config = dict(
    n_layer=11,
    d_model=384,
    n_head=12,
    n_kv_head=12,
    head_dim=32,
    d_mlp=1536,
    vocab_size=8192,
    activation='gelu',
    norm='layernorm',
    norm_place='pre',
    norm_eps=1e-06,
    positions='learned',
    qk_norm=True,
    attn_scale=0.177,
    bias='none',
    tie_embeddings=True,
    parallel_block=False,
    init='normal',
    init_std_qkv=0.0306,
    init_std_o=0.0379,
    init_std_up=0.0437,
    init_std_down=0.0437,
    optimizer='adam_hyperball',
    lr=0.0116,
    beta1=0.9,
    weight_decay=0.0,
    lr_head=0.00559,
    warmup_steps=152,
    schedule='wsd',
    decay_fraction=1.0,
    decay_shape='linear',
    final_lr_fraction=0.0,
    batch_tokens=131072,
    seq_len=2048,
    doc_mask=True,
    train_tokens=1150000000,
    steps=8774,
    dataset='wikipedia_en',
)
MLP neurons of a small language model. Each row is named by its layer, matrix (down: output weights) and neuron, and shows model dimensions 256-383. Each number is 50 + 12 x the weight over its row's rms, rounded and kept within 0 to 99.
A block is one neuron, or neurons of one layer that tend to fire together. After each block is what it responds to, as a language model described it from the Wikipedia text at the highest values.

L2.down1439:47 57 46 32 41 57 49 43 55 44 60 51 54 41 62 41 20 49 61 42 54 59 55 57 76 62 35 48 76 65 61 69 52 42 47 51 54 55 46 42 39 37 35 66 34 46 80 55 43 39 46 62 46 54 63 49 48 33 46 53 64 43 58 55 46 27 55 49 66 17 45 50 50 24 36 84 42 65 55 74 20 60 50 68 79 57 25 40 62 64 52 45 51 52 62 48 56 67 48 59 41 54 52 64 59 57 38 59 44 62 53 64 81 61 64 55 36 52 48 55 58 55 38 67 34 60 49 70
Description: Mid-word and mid-number continuations

L2.down557:65 46 80 60 51 59 58 41 52 40 74 31 34 61 62 67 39 51 39 41 62 48 30 45 51 57 53 42 46 38 41 26 62 53 70 45 71 47 48 66 48 42 56 59 59 35 42 56 54 31 45 11 71 50 35 49 52 48 61 64 65 62 35 82 38 78 65 37 53 35 37 41 68 34 60 55 55 63 54 51 39 38 52 60 46 64 57 40 48 46 58 49 47 76 49 45 35 38 40 36 58 78 54 30 60 55 42 63 61 43 51 52 50 58 57 48 59 61 48 54 66 65 39 53 64 43 34 38
Description: Noun-linking "of" and accents

L8.down139:82 45 52 24 49 72 29 53 53 47 78 76 38 71 51 26 48 45 57 61 38 66 57 34 45 44 50 50 59 34 42 53 69 37 30 40 72 62 36 39 36 67 47 24 54 55 71 47 49 57 47 51 65 34 54 56 45 49 43 49 27 66 50 69 53 53 70 57 50 77 63 35 52 63 66 60 48 34 59 59 59 68 41 42 55 33 45 63 44 33 60 44 47 67 50 60 56 43 57 30 47 41 67 76 35 42 38 50 53 52 45 46 50 62 49 40 58 57 27 41 39 69 23 37 45 34 38 50
L8.down648:52 54 52 62 40 45 18 66 36 66 58 69 45 44 35 35 51 44 26 50 48 47 47 60 52 43 62 60 37 41 26 44 56 60 31 42 45 53 39 46 48 51 51 42 57 47 21 56 63 43 54 60 58 52 49 45 58 56 51 53 30 60 54 58 63 65 50 45 70 55 49 59 29 62 58 56 57 58 28 42 45 46 44 71 34 49 43 55 64 47 54 70 54 48 46 88 54 69 36 49 58 44 44 42 55 55 63 65 78 51 31 45 36 66 47 62 62 35 30 41 58 60 63 62 46 66 37 28
L8.down806:48 39 50 56 55 55 70 63 63 57 61 51 33 36 48 51 45 34 47 65 79 50 33 59 64 47 68 48 45 49 43 49 34 75 42 50 53 42 52 49 53 32 76 54 48 34 27 51 51 55 44 55 41 66 54 57 56 49 47 51 42 45 63 48 50 43 50 62 48 57 55 65 46 37 63 59 42 57 22 44 26 32 40 61 40 38 63 51 59 42 58 39 47 56 61 40 43 41 42 58 37 56 48 59 56 49 58 53 71 45 63 58 65 49 49 47 36 64 65 46 40 61 39 74 39 47 53 19
L8.down941:40 32 55 61 58 42 42 70 53 52 55 52 58 37 54 65 85 60 44 44 51 48 50 64 48 66 50 39 53 40 47 44 40 23 40 54 60 58 58 37 60 56 49 50 48 28 37 41 59 63 80 51 44 50 67 64 34 63 43 57 39 55 37 67 46 43 43 71 59 60 53 41 58 39 63 34 68 56 39 63 56 70 59 54 69 42 40 45 45 42 42 34 55 65 43 46 37 56 43 76 45 40 58 53 53 47 79 52 42 57 50 46 51 49 31 60 66 58 45 52 51 45 46 52 47 47 42 52
Description: Date word after "on"

L7.down170:53 52 39 63 48 73 45 68 48 52 51 56 55 60 39 57 34 50 42 61 22 51 68 49 35 49 44 63 42 52 39 66 51 47 72 52 47 66 60 44 39 42 47 43 35 50 53 66 55 56 40 42 70 51 23 62 51 60 65 48 40 47 46 59 61 31 36 47 33 66 54 42 55 30 66 57 61 46 66 39 48 51 65 66 63 31 50 62 60 44 60 62 59 47 60 62 51 68 43 75 26 63 47 47 44 41 66 58 38 45 55 37 36 63 36 69 63 44 48 47 24 76 41 71 50 28 46 62
L7.down260:70 45 56 48 49 58 57 52 66 39 44 30 44 38 45 55 49 28 39 64 29 49 32 45 80 56 69 54 59 59 26 63 64 52 64 50 65 49 50 54 70 50 42 51 59 36 46 61 42 57 59 44 37 57 55 46 52 31 54 45 50 63 63 33 64 59 21 45 48 41 41 55 52 32 48 44 42 57 31 74 45 47 56 32 52 44 52 52 51 24 54 39 69 78 56 65 64 24 57 56 50 33 41 51 56 31 61 51 55 48 59 21 59 25 46 43 63 54 40 60 48 48 44 52 54 45 31 55
L7.down556:49 53 60 46 43 50 69 42 75 22 47 42 58 63 75 48 43 47 50 39 49 47 46 34 53 39 52 43 56 34 66 40 49 43 40 64 63 56 62 81 35 44 58 52 31 57 38 67 52 67 41 39 53 73 28 46 43 39 60 41 55 60 66 55 56 59 39 48 40 63 52 57 53 28 69 75 44 58 62 50 62 61 59 35 37 30 42 54 49 33 41 40 60 31 47 38 69 24 75 61 47 60 53 67 51 61 46 62 67 41 41 55 51 46 45 56 42 48 35 60 58 52 64 37 52 55 51 59
L7.down681:59 43 48 59 55 42 54 49 50 42 36 42 36 47 54 38 70 55 65 45 63 58 49 48 58 64 65 48 59 50 54 64 55 42 70 49 43 49 55 62 59 35 42 68 29 56 63 47 51 49 24 44 53 61 33 39 51 40 44 54 61 50 38 50 49 44 53 58 58 69 55 33 58 38 58 57 39 54 75 25 46 45 68 51 53 53 39 60 09 65 58 51 36 50 53 44 48 54 56 44 45 40 66 42 50 36 51 27 49 39 51 38 40 24 54 58 42 46 53 56 42 50 36 52 10 61 61 66
L7.down725:39 32 45 70 47 60 48 33 41 42 56 39 34 51 51 50 71 59 64 48 45 30 32 56 32 57 61 51 64 38 38 65 28 35 45 64 30 45 48 68 37 52 66 61 58 66 46 67 58 46 29 65 60 50 52 54 56 57 43 47 42 65 60 72 43 66 60 43 71 67 42 43 65 29 41 49 55 58 29 43 64 57 64 49 54 43 76 58 42 60 45 47 71 45 33 59 39 50 65 35 58 58 50 28 58 33 57 66 73 55 56 62 25 32 65 56 55 51 48 55 43 58 49 50 30 37 18 62
L7.down846:59 48 54 46 66 33 58 60 48 50 37 68 49 54 40 53 40 47 67 77 80 38 31 55 52 62 54 47 25 59 70 43 46 61 41 70 37 57 59 51 39 45 40 64 41 53 47 54 49 71 26 45 60 41 63 71 57 50 45 56 40 48 45 42 35 47 53 56 40 59 45 39 59 64 66 61 52 52 59 12 38 43 59 42 55 36 51 45 48 58 43 45 61 42 30 63 64 44 48 31 55 62 29 51 43 61 41 48 63 44 13 32 40 48 50 35 41 33 49 44 52 56 62 23 33 49 56 33
L7.down868:56 52 57 78 45 49 47 51 40 38 61 68 36 54 61 81 55 26 62 90 49 54 57 42 70 45 62 46 59 38 58 57 67 37 38 58 33 56 46 55 49 19 65 39 35 30 51 60 42 57 52 39 70 55 44 64 42 72 62 37 40 49 55 54 44 46 49 59 58 35 53 52 48 35 48 46 34 38 49 50 51 46 53 51 41 64 64 59 52 48 65 48 59 40 56 58 54 18 34 50 52 56 47 53 51 69 40 41 33 70 50 41 74 50 69 74 37 53 18 59 51 52 32 32 67 67 52 53
L7.down1005:52 59 64 37 43 41 54 44 34 26 41 36 54 31 28 55 71 44 43 72 64 75 22 35 60 31 65 40 58 53 58 51 63 63 42 42 51 49 69 56 60 32 59 43 28 54 45 49 47 40 46 53 61 43 32 67 64 40 41 52 47 52 48 41 53 62 66 69 49 53 45 50 56 45 50 46 61 51 38 32 34 38 73 50 46 53 39 40 55 40 44 31 65 56 19 61 60 45 55 45 30 55 53 45 69 44 18 65 35 66 46 73 63 66 67 59 33 79 64 52 62 73 45 59 45 52 55 63
L7.down1107:53 56 53 64 44 62 49 48 50 56 58 51 40 43 44 52 57 50 49 35 38 50 51 48 85 44 53 56 65 62 59 45 56 59 50 42 59 48 62 45 49 43 32 43 53 36 76 50 53 48 56 51 49 46 19 52 39 42 52 49 35 32 62 55 74 40 42 54 56 34 46 29 62 44 40 48 59 53 76 48 61 40 51 43 36 41 80 72 49 43 42 32 63 50 51 57 45 55 46 38 35 44 39 77 55 45 33 36 10 39 52 52 53 35 50 62 60 44 40 61 30 37 70 46 61 66 59 46
L7.down1140:61 41 56 47 59 42 44 67 44 51 66 53 42 38 47 51 61 31 66 51 28 71 31 46 68 61 38 34 37 42 63 46 51 33 60 38 64 41 50 56 47 57 55 38 40 52 51 68 56 55 42 53 67 41 44 36 47 58 47 34 47 49 42 49 62 46 46 39 56 57 39 40 45 38 50 46 60 51 78 59 63 49 64 46 58 54 55 70 42 46 54 70 52 52 66 49 49 55 47 71 63 47 43 31 29 50 62 52 43 29 61 40 34 41 41 26 55 38 37 62 58 46 70 40 36 54 31 76
L7.down1222:64 43 79 52 63 34 57 56 50 40 47 57 62 59 50 67 46 57 46 68 58 54 34 59 47 57 42 33 34 50 68 29 23 39 37 72 51 39 47 30 39 50 48 37 35 57 63 43 47 51 38 45 65 51 77 54 42 27 40 37 52 55 54 41 37 55 40 55 51 39 46 48 56 53 39 62 65 48 65 44 38 44 58 42 34 42 48 52 63 45 55 51 47 35 36 32 80 63 84 43 49 53 30 69 41 57 42 55 55 37 29 45 49 75 46 58 45 37 25 54 54 66 45 36 42 47 60 23
L7.down1269:60 47 43 43 51 53 54 57 55 46 62 54 38 43 54 68 66 43 47 55 51 54 64 45 57 35 50 18 33 42 47 47 49 33 47 32 54 54 46 48 61 53 54 40 63 47 25 60 54 52 44 40 63 62 61 28 36 48 72 60 50 53 62 42 78 42 45 49 68 34 52 38 48 31 54 44 50 45 55 59 57 84 58 39 43 63 41 54 62 59 48 37 45 50 69 28 53 64 52 28 35 60 37 41 61 38 53 55 41 57 36 62 50 30 47 32 56 75 49 61 32 44 42 65 42 44 56 46
L7.down1328:41 47 47 57 32 60 20 53 56 83 42 48 63 62 66 57 57 72 68 35 26 46 60 68 22 19 64 59 52 72 34 38 41 54 50 42 44 38 45 47 53 52 48 63 44 69 52 48 51 23 44 58 33 41 89 50 51 57 58 61 59 37 54 56 33 55 61 50 49 62 53 46 52 48 59 47 54 52 35 47 54 55 44 46 51 57 47 41 36 61 76 54 33 46 37 45 47 47 39 44 51 53 47 52 34 44 37 51 83 55 50 48 43 55 48 55 50 54 70 54 50 60 44 55 63 59 49 66
L7.down1458:45 36 48 55 51 62 39 51 36 30 58 40 42 27 47 44 48 45 47 48 55 31 75 53 81 57 36 44 42 65 44 52 54 28 57 36 48 45 48 38 57 47 63 49 60 82 48 47 53 55 46 48 46 52 36 45 62 35 36 39 79 73 45 49 19 54 42 55 48 68 47 43 35 45 53 60 62 67 52 62 72 46 60 48 55 37 58 61 45 34 59 50 53 70 49 49 42 51 32 45 56 31 73 61 47 33 28 33 67 84 47 54 46 30 55 55 53 57 50 58 38 73 36 56 38 53 40 67
L7.down1502:58 46 66 55 39 51 62 44 41 53 59 69 60 54 72 41 48 59 52 56 35 49 29 49 24 34 63 49 57 36 47 51 60 57 83 63 55 48 42 41 49 61 69 65 42 50 53 64 48 65 59 65 58 34 48 55 49 62 47 29 34 63 54 62 60 59 46 29 48 46 37 41 55 55 70 55 65 70 51 66 47 55 50 71 71 56 50 67 50 40 43 48 60 64 60 48 67 42 48 44 42 54 41 37 28 51 32 60 67 40 78 33 50 48 46 37 55 40 36 43 66 34 53 61 66 39 18 48
L7.down1517:44 42 43 49 41 33 43 59 66 50 63 49 52 51 44 48 36 52 46 69 48 16 68 60 45 47 66 68 45 57 33 68 55 49 39 38 48 47 47 60 51 69 44 36 55 61 68 39 52 55 51 61 47 36 56 64 65 33 20 57 52 35 37 49 27 63 80 71 47 65 46 39 45 57 58 59 47 35 27 30 50 56 62 22 44 34 53 56 59 58 66 49 14 37 45 43 58 63 46 32 45 75 66 59 39 49 48 73 58 58 51 63 35 52 44 54 35 50 66 55 45 56 36 43 51 49 68 68
Description: Partitive "of" after quantifiers

L8.down134:54 48 62 54 51 46 51 57 55 56 52 40 58 52 65 73 52 58 46 58 51 67 46 68 50 72 43 37 53 59 45 50 52 16 36 68 33 41 42 40 61 45 45 57 34 61 74 39 49 47 50 50 51 40 37 40 44 74 60 71 60 50 41 41 34 55 31 37 39 49 41 63 74 58 31 35 45 42 78 65 49 53 64 67 59 68 60 65 54 41 37 30 37 31 54 75 53 41 46 33 42 65 42 55 36 36 30 28 47 39 33 43 49 55 50 57 56 48 30 44 48 60 43 63 48 45 50 88
L8.down940:76 36 60 50 48 51 50 51 23 30 25 47 44 28 52 39 48 37 52 47 58 54 36 28 43 48 48 35 77 44 49 42 62 54 32 54 54 57 43 79 32 60 52 62 44 57 41 49 51 59 36 43 40 61 60 63 46 60 56 36 24 51 41 53 17 64 46 58 52 57 51 33 60 26 61 56 53 31 81 47 46 45 76 41 33 55 45 54 53 65 66 54 55 57 43 55 49 63 56 34 39 49 59 55 36 52 68 40 46 65 44 55 58 44 57 53 79 48 57 48 45 59 75 55 41 35 44 32
L8.down1181:56 31 56 49 54 39 59 56 39 76 33 68 73 53 50 35 71 61 57 68 34 55 72 45 39 58 23 52 66 27 44 56 65 34 56 46 59 62 56 49 47 41 57 39 43 54 66 54 59 36 61 58 68 49 72 64 43 61 55 57 74 75 52 55 55 68 31 44 60 40 32 27 44 51 47 60 56 23 41 54 64 44 43 58 39 43 33 52 61 55 70 55 67 39 57 39 34 57 46 54 46 26 36 47 47 75 33 43 53 53 59 54 45 38 50 41 65 30 57 62 61 38 52 44 62 58 55 58
L8.down1345:62 66 52 72 53 41 62 39 43 59 43 77 69 45 54 60 53 47 52 54 32 56 33 47 30 55 50 63 62 69 70 59 41 50 55 64 46 35 44 39 56 61 55 50 43 21 55 62 58 49 63 62 45 35 49 61 42 49 29 73 48 58 29 45 44 50 23 59 55 42 27 46 37 61 61 77 56 53 58 51 61 51 69 60 51 50 36 49 45 59 51 34 60 64 79 54 49 61 19 38 52 51 51 50 47 57 66 47 56 55 38 45 61 46 49 74 41 39 27 36 51 23 40 46 63 48 61 50
Description: Partitive "of"

L7.down26:42 45 29 47 66 34 34 31 46 66 36 60 53 38 62 35 48 62 53 54 56 45 47 62 43 37 59 37 42 48 56 59 65 57 49 31 60 34 38 43 50 50 68 65 52 61 49 64 49 55 36 38 34 48 36 57 47 51 48 44 43 47 53 55 53 63 55 71 42 46 53 46 49 53 49 54 55 50 57 27 42 49 21 41 77 42 47 50 32 37 49 66 30 61 60 64 60 66 44 55 53 36 72 69 50 57 67 54 54 53 30 69 67 54 42 45 42 43 82 49 56 72 37 64 53 59 54 58
L7.down126:47 46 38 41 44 52 59 38 86 67 59 49 43 45 61 51 26 47 37 48 58 67 34 44 54 52 54 56 61 37 45 50 31 48 52 33 48 65 51 61 55 55 33 47 64 39 45 70 40 61 37 40 31 62 79 43 46 36 32 54 60 52 52 48 65 67 42 22 34 55 50 50 56 73 64 71 48 49 52 34 55 53 46 56 59 49 45 63 64 48 26 69 60 42 35 44 35 56 41 60 71 50 57 60 44 60 41 46 65 51 40 47 49 57 71 37 62 38 29 48 31 52 58 68 33 44 46 82
L7.down212:39 40 46 32 47 39 25 33 55 69 50 43 48 56 50 49 62 44 39 58 59 54 59 52 76 60 37 68 55 55 61 28 63 37 69 49 71 48 47 63 40 54 41 44 74 57 29 41 64 23 32 69 55 48 37 42 43 36 63 49 39 50 50 68 69 55 68 33 68 38 46 48 33 55 50 39 27 51 57 45 46 53 69 44 57 45 42 79 51 48 46 47 63 24 59 69 45 41 70 47 39 53 51 27 48 55 54 65 56 51 17 64 47 26 69 59 69 58 56 59 52 59 70 56 36 56 60 51
L7.down215:69 42 48 33 41 48 42 51 72 44 28 59 42 59 34 68 47 54 71 26 76 32 32 35 44 52 35 39 61 41 34 43 40 43 59 55 56 44 59 44 34 69 50 49 66 40 50 51 49 43 44 52 49 62 46 62 48 29 57 44 38 41 41 49 49 39 44 52 35 45 58 52 42 62 66 40 48 55 42 47 56 59 37 62 31 59 83 46 55 59 69 25 45 43 49 59 54 44 36 67 61 41 38 69 30 45 54 72 76 31 62 50 42 57 47 49 57 44 50 60 56 56 36 55 60 61 29 41
L7.down256:60 30 47 55 38 52 44 55 54 65 69 61 53 58 71 65 51 50 54 51 29 67 70 42 40 40 66 42 43 42 32 48 53 13 65 47 47 56 38 74 60 35 60 47 48 36 60 56 50 79 68 65 55 53 44 18 39 58 78 43 29 60 54 27 55 52 42 44 60 38 47 53 52 21 43 55 49 70 54 62 62 54 57 43 51 71 18 48 38 49 54 30 59 41 51 52 67 31 47 50 50 57 75 33 58 62 44 46 61 61 73 47 59 74 52 32 65 41 41 45 43 39 44 58 63 35 58 70
L7.down326:61 36 69 58 63 54 40 46 52 58 66 60 37 37 61 78 41 36 43 66 56 42 68 38 54 43 66 68 50 33 27 49 28 44 44 59 55 55 52 56 71 52 50 55 25 68 21 44 42 61 51 52 40 58 47 66 47 59 44 48 48 41 29 67 32 48 45 48 43 47 51 46 51 35 62 48 49 50 45 47 45 70 49 31 73 43 34 65 48 50 62 30 50 32 61 30 62 46 55 66 60 58 79 57 49 68 34 52 60 28 64 68 55 52 48 44 51 50 53 53 55 63 47 44 64 47 65 37
L7.down362:37 33 54 43 32 42 44 47 62 53 44 55 45 52 57 55 51 46 39 66 65 56 50 30 58 49 55 57 37 76 67 45 56 49 41 45 43 44 38 38 34 32 48 51 52 79 47 41 47 47 55 55 49 37 71 42 28 56 36 61 44 51 45 44 35 57 44 76 62 60 54 58 62 56 41 64 62 14 42 36 67 45 45 47 39 28 38 35 62 39 78 60 44 57 55 41 60 41 70 51 42 46 50 56 53 43 60 63 67 47 51 52 71 56 32 59 59 61 42 46 42 39 45 57 64 44 60 52
L7.down429:40 55 39 60 67 59 62 53 42 52 45 38 43 36 55 36 45 76 47 54 44 67 51 61 53 53 42 49 38 60 41 49 41 40 31 49 61 42 56 41 46 52 26 48 42 54 35 36 57 71 47 45 38 49 68 56 55 45 43 51 46 76 58 57 33 61 58 37 37 54 49 48 49 52 51 49 55 52 58 38 50 46 45 38 49 58 83 38 64 43 30 53 42 51 33 63 61 68 46 52 37 44 58 80 60 47 45 44 45 44 37 76 54 48 34 61 63 70 58 47 54 48 57 66 45 72 63 59
L7.down555:57 40 65 72 38 46 40 76 50 44 40 43 56 54 40 70 58 50 48 63 38 49 49 45 55 80 59 67 56 45 58 53 54 29 38 50 43 62 57 46 57 43 67 46 41 52 56 47 45 51 47 58 69 49 50 62 40 71 35 48 49 42 25 66 43 52 52 59 62 58 61 35 32 59 66 47 71 44 54 54 49 68 55 52 64 51 60 25 45 70 58 46 34 49 36 55 49 33 36 52 34 50 35 24 55 53 24 25 37 61 50 46 46 52 73 57 62 67 35 49 69 31 36 25 76 60 26 61
L7.down660:59 33 51 73 52 43 43 48 70 64 46 60 28 43 48 35 67 42 43 53 51 50 47 48 37 74 57 59 60 56 49 54 35 52 42 57 54 54 31 71 37 44 70 41 59 65 44 32 54 56 51 56 63 67 36 60 63 63 39 51 59 36 53 57 55 38 50 25 69 68 54 51 51 53 34 39 85 57 44 45 35 83 50 41 53 50 41 40 42 44 29 59 47 46 43 32 54 47 53 46 58 29 55 46 54 63 59 60 48 37 63 47 27 55 40 35 65 56 50 50 43 54 59 47 57 78 59 56
L7.down722:31 51 45 40 42 40 49 49 74 67 38 57 50 44 47 55 37 60 30 51 63 52 37 40 49 47 42 56 58 32 63 47 66 56 48 72 77 44 56 62 54 52 43 68 31 64 58 47 48 63 54 35 52 43 60 53 56 53 36 54 42 45 50 52 49 49 61 57 70 57 45 65 51 58 37 55 36 44 24 60 48 55 44 44 39 44 31 50 59 56 48 41 47 34 38 54 36 60 47 37 51 33 41 67 62 53 38 37 66 42 53 25 41 43 40 64 64 52 66 41 60 49 56 62 32 40 29 53
L7.down797:51 51 38 36 50 41 62 41 55 50 60 51 64 59 61 35 72 37 60 56 62 65 76 48 41 28 41 38 53 54 28 72 49 59 39 76 41 45 33 64 39 71 52 60 49 38 61 62 47 35 71 52 60 64 75 64 84 30 54 53 65 37 47 45 51 66 33 35 58 61 51 64 48 21 80 69 60 53 58 53 41 59 33 40 38 59 52 28 28 47 35 58 53 50 53 54 50 58 51 59 55 45 57 56 45 62 40 62 52 42 78 41 52 53 49 51 44 54 41 54 58 28 30 54 39 66 50 60
L7.down912:42 48 63 61 43 66 36 29 65 46 75 39 46 58 73 57 52 51 64 45 48 51 63 45 33 47 60 64 61 62 41 53 41 40 33 52 31 58 53 53 36 51 55 56 29 73 56 55 41 61 45 48 60 44 30 53 54 51 34 45 56 48 32 35 43 50 49 62 45 55 37 36 35 39 66 57 53 59 47 55 43 65 53 54 45 43 61 54 49 49 38 54 33 35 51 70 53 50 29 46 57 36 50 39 63 51 40 48 70 57 33 64 66 49 59 56 67 48 47 49 60 57 53 70 56 62 62 60
L7.down977:53 45 63 47 49 65 50 36 68 50 36 60 65 58 64 33 63 33 54 54 52 49 39 48 51 41 35 48 47 32 48 63 44 52 33 69 38 54 55 61 51 43 47 55 71 43 64 71 55 51 71 47 37 40 50 75 36 42 59 64 39 53 49 53 59 60 54 25 59 61 49 52 57 43 60 52 63 39 54 68 60 47 36 62 36 72 66 68 30 53 30 28 64 44 33 21 62 31 36 59 41 33 38 12 65 44 51 52 38 32 29 38 48 47 71 53 33 36 45 53 52 42 61 28 65 33 41 40
L7.down1136:46 45 56 67 49 50 60 63 54 44 48 55 69 59 68 69 26 55 71 64 54 68 44 48 36 41 64 31 64 52 73 37 32 42 57 37 50 50 46 28 48 39 56 50 42 58 55 50 48 56 72 49 59 45 53 70 38 49 45 68 41 54 57 42 41 47 46 41 62 38 60 23 40 47 26 61 33 60 67 47 60 55 54 58 67 59 62 53 59 46 23 25 51 28 56 49 75 55 65 65 66 46 52 47 48 34 45 44 63 39 63 41 50 17 77 32 44 30 49 42 58 39 38 48 24 78 51 41
L7.down1476:42 23 70 64 49 41 19 78 51 62 47 37 52 33 61 19 76 31 60 44 24 47 65 51 55 47 64 62 29 38 38 37 52 45 43 46 74 59 33 48 65 70 59 48 52 45 55 59 58 51 61 58 69 45 56 56 39 39 51 49 46 55 81 67 52 58 26 61 54 61 56 39 49 69 49 43 63 51 58 64 59 73 41 72 60 58 44 52 40 54 45 47 72 30 69 53 67 35 33 45 37 58 63 48 42 62 45 40 37 56 28 36 52 61 46 51 59 43 34 37 73 46 45 40 53 47 46 55
Description: Token after a dash